Part of a small language model's weights: 767M tokens.
MLP neurons of a small language model. Each row is named by its layer, matrix (up: input weights) and neuron, and shows model dimensions 320-511. Each number is 500 + 40 x the weight over its row's rms, rounded and kept within 0 to 999. Numbers have three digits each.
After each neuron's rows, "fires in" lists the words (lower case) most often at its 100 highest values on Wikipedia text that the model never trained on. A number after a token or word is its count.

L8.up181:420485510483430464496468499578510564520482447517448475508572501472536445499497542502524447474497481449482454545443511521489470480553475548532513485512476541469487433420526592556513488556542486485530466466459504493447487525479533445541560527431484567525531458434461548447498501437562489546510561480475523432505469542534518525572569476458439488485604496472534470528462488541523503434489513476491503412469535561468484527558525494534553553412544460506482534521485562463472461440515551521553524508511487543537466476541469516511458534500507529494504491536503509525533478430483517495
fires in: "and" 31, "time" 15, "now" 4

L8.up3397:499488480482496499478589475491555465506508471423454551497482553524525518476489478519560419529521481510462551558512539549479405523445460589559487508481492473485508490447448550484512566534517403492476493492479488466537501554469527552457508491473467502509486492472496563500520546429425531513411492490473455534510563549505495505499486564451479415500520532423527503472462518457470541500621487542551534505493453553503480436441517519448472471468473541449482534519501469502529507524475511565477485529473505449500554480455532484542435484505512501578533584502460528509537541462476504536
fires in: "was" 45, "is" 24, "still" 5

L8.up1405:535454490520506541480428576450558466558524527550489487443473601518466498503488519510510472445505514554415528498376468515554571522437466419493497444471519456468454517527476472554481504498507564577407509573500501481480538542511409521475453562453478447496467480515496483516526487509441547497444533493506553467497467517500481531544525514452526507426524474599478492487554465519540531488470491484465513467522503537495444463488537503465488521448511471465504500527529524539601504516519508535507573550575517526542519516492479533565555495482511494540504538497559520512511493486487496491
fires in: "these" 19, "two" 10, "several" 9, "three" 7, "five" 6

L8.up956:474563449499547476531469564468495528437504427501422595516545533524530427503488504495487585527462468530523427496534457469528407535486516507509519463414544470524555510550479552509460460449456553504476482556521441453508528504487468498602504503496482521474498470489489529461464488471509579518509490478404577497532441484494445549519538516460465526456519505472496478543526557546502517523494564540511505593548491501444565490523464511506516492452568614573546417564510460539542490560503450497475402597480508498534523520576505505442514552549524505449507507476438470573539438522435467463
fires in: "a" 42, "to" 6, "no" 6, "in" 6

L8.up2410:493438396552522486546478456488484529527411522458531566555545472521474472510495521470543503507555513480514491526528471493463440505517449483486570517500516497549529543498502476536515534399528510495447474460466562504444482473484532588542465512436469531538545473487495479577492476496483480559487469461511428520513507543453465473490463515433480515481562483510437487531452451562532515446467549471540428421439467503404503472554423459491532479439520523507449463503457473467492490475471529481458495513561447505504520477469453473541524483474399480539575509518591527538502445475497439451
fires in: "made" 15, "in" 12, "his" 9, "and" 7, "appearances" 4, "goals" 4

L8.up1204:439480449436468480512483489523496562519496493469511529465497454557483469504561525513505469478514523461479504500486522494524468507399484436541499497529492537448456471444507451499605540491521459516539511558505499551465514440479579512510570505437448548577459479519501481450486563553501522461490513470440508466534546482540504475530534426472567466576524436513473514452576456505480589595525563472548440571528454498543488524521482495523503456512460421588470498516521567491515561481445514485535466469510538482448582512485505496453542545519545459476487503487475536460523459531459433461
fires in: "north" 20, "south" 18, "west" 6, "an" 6

L8.up3668:589520454429494511506487509451541485533501529505515489541476462558519475521481512446510490547489542488512498563478537549588525503540511451552448523468495492505465429529484482546572583452578495505472547438523493452514560509495552499445495449445530473458536538518528521467462612466485481456488532428535516504500496400500528507578556482471484531538567475437432458473526586528477412567524520460493541355575521488536497529454464551471516486529433487544419542504504500522527575485483513526378446506458502483437432470512527543434540505479528551510455519549538554527445471470507465454
fires in: "this" 77, "same" 5

L8.up1475:566487471477499540409605456486502426497515479517495553502545562458538403573483454532506421564531520486550516571475433453485560465564482487428511434446583484440513515445505501507549575571477498502430557475466453541466418536521533470560536446485483471503518474512477464489446544496534461443502521472494472498456492511498554501533450426553477457491471485461527543446587410477430478450533524595521496479507455492499541552449515489507501480522558525468517555482473483457513465504560582444496484531505518542508574476515480496515532528456527524483542504520499519498488408501491573438
fires in: "who" 23, "which" 16, "it" 9, "was" 5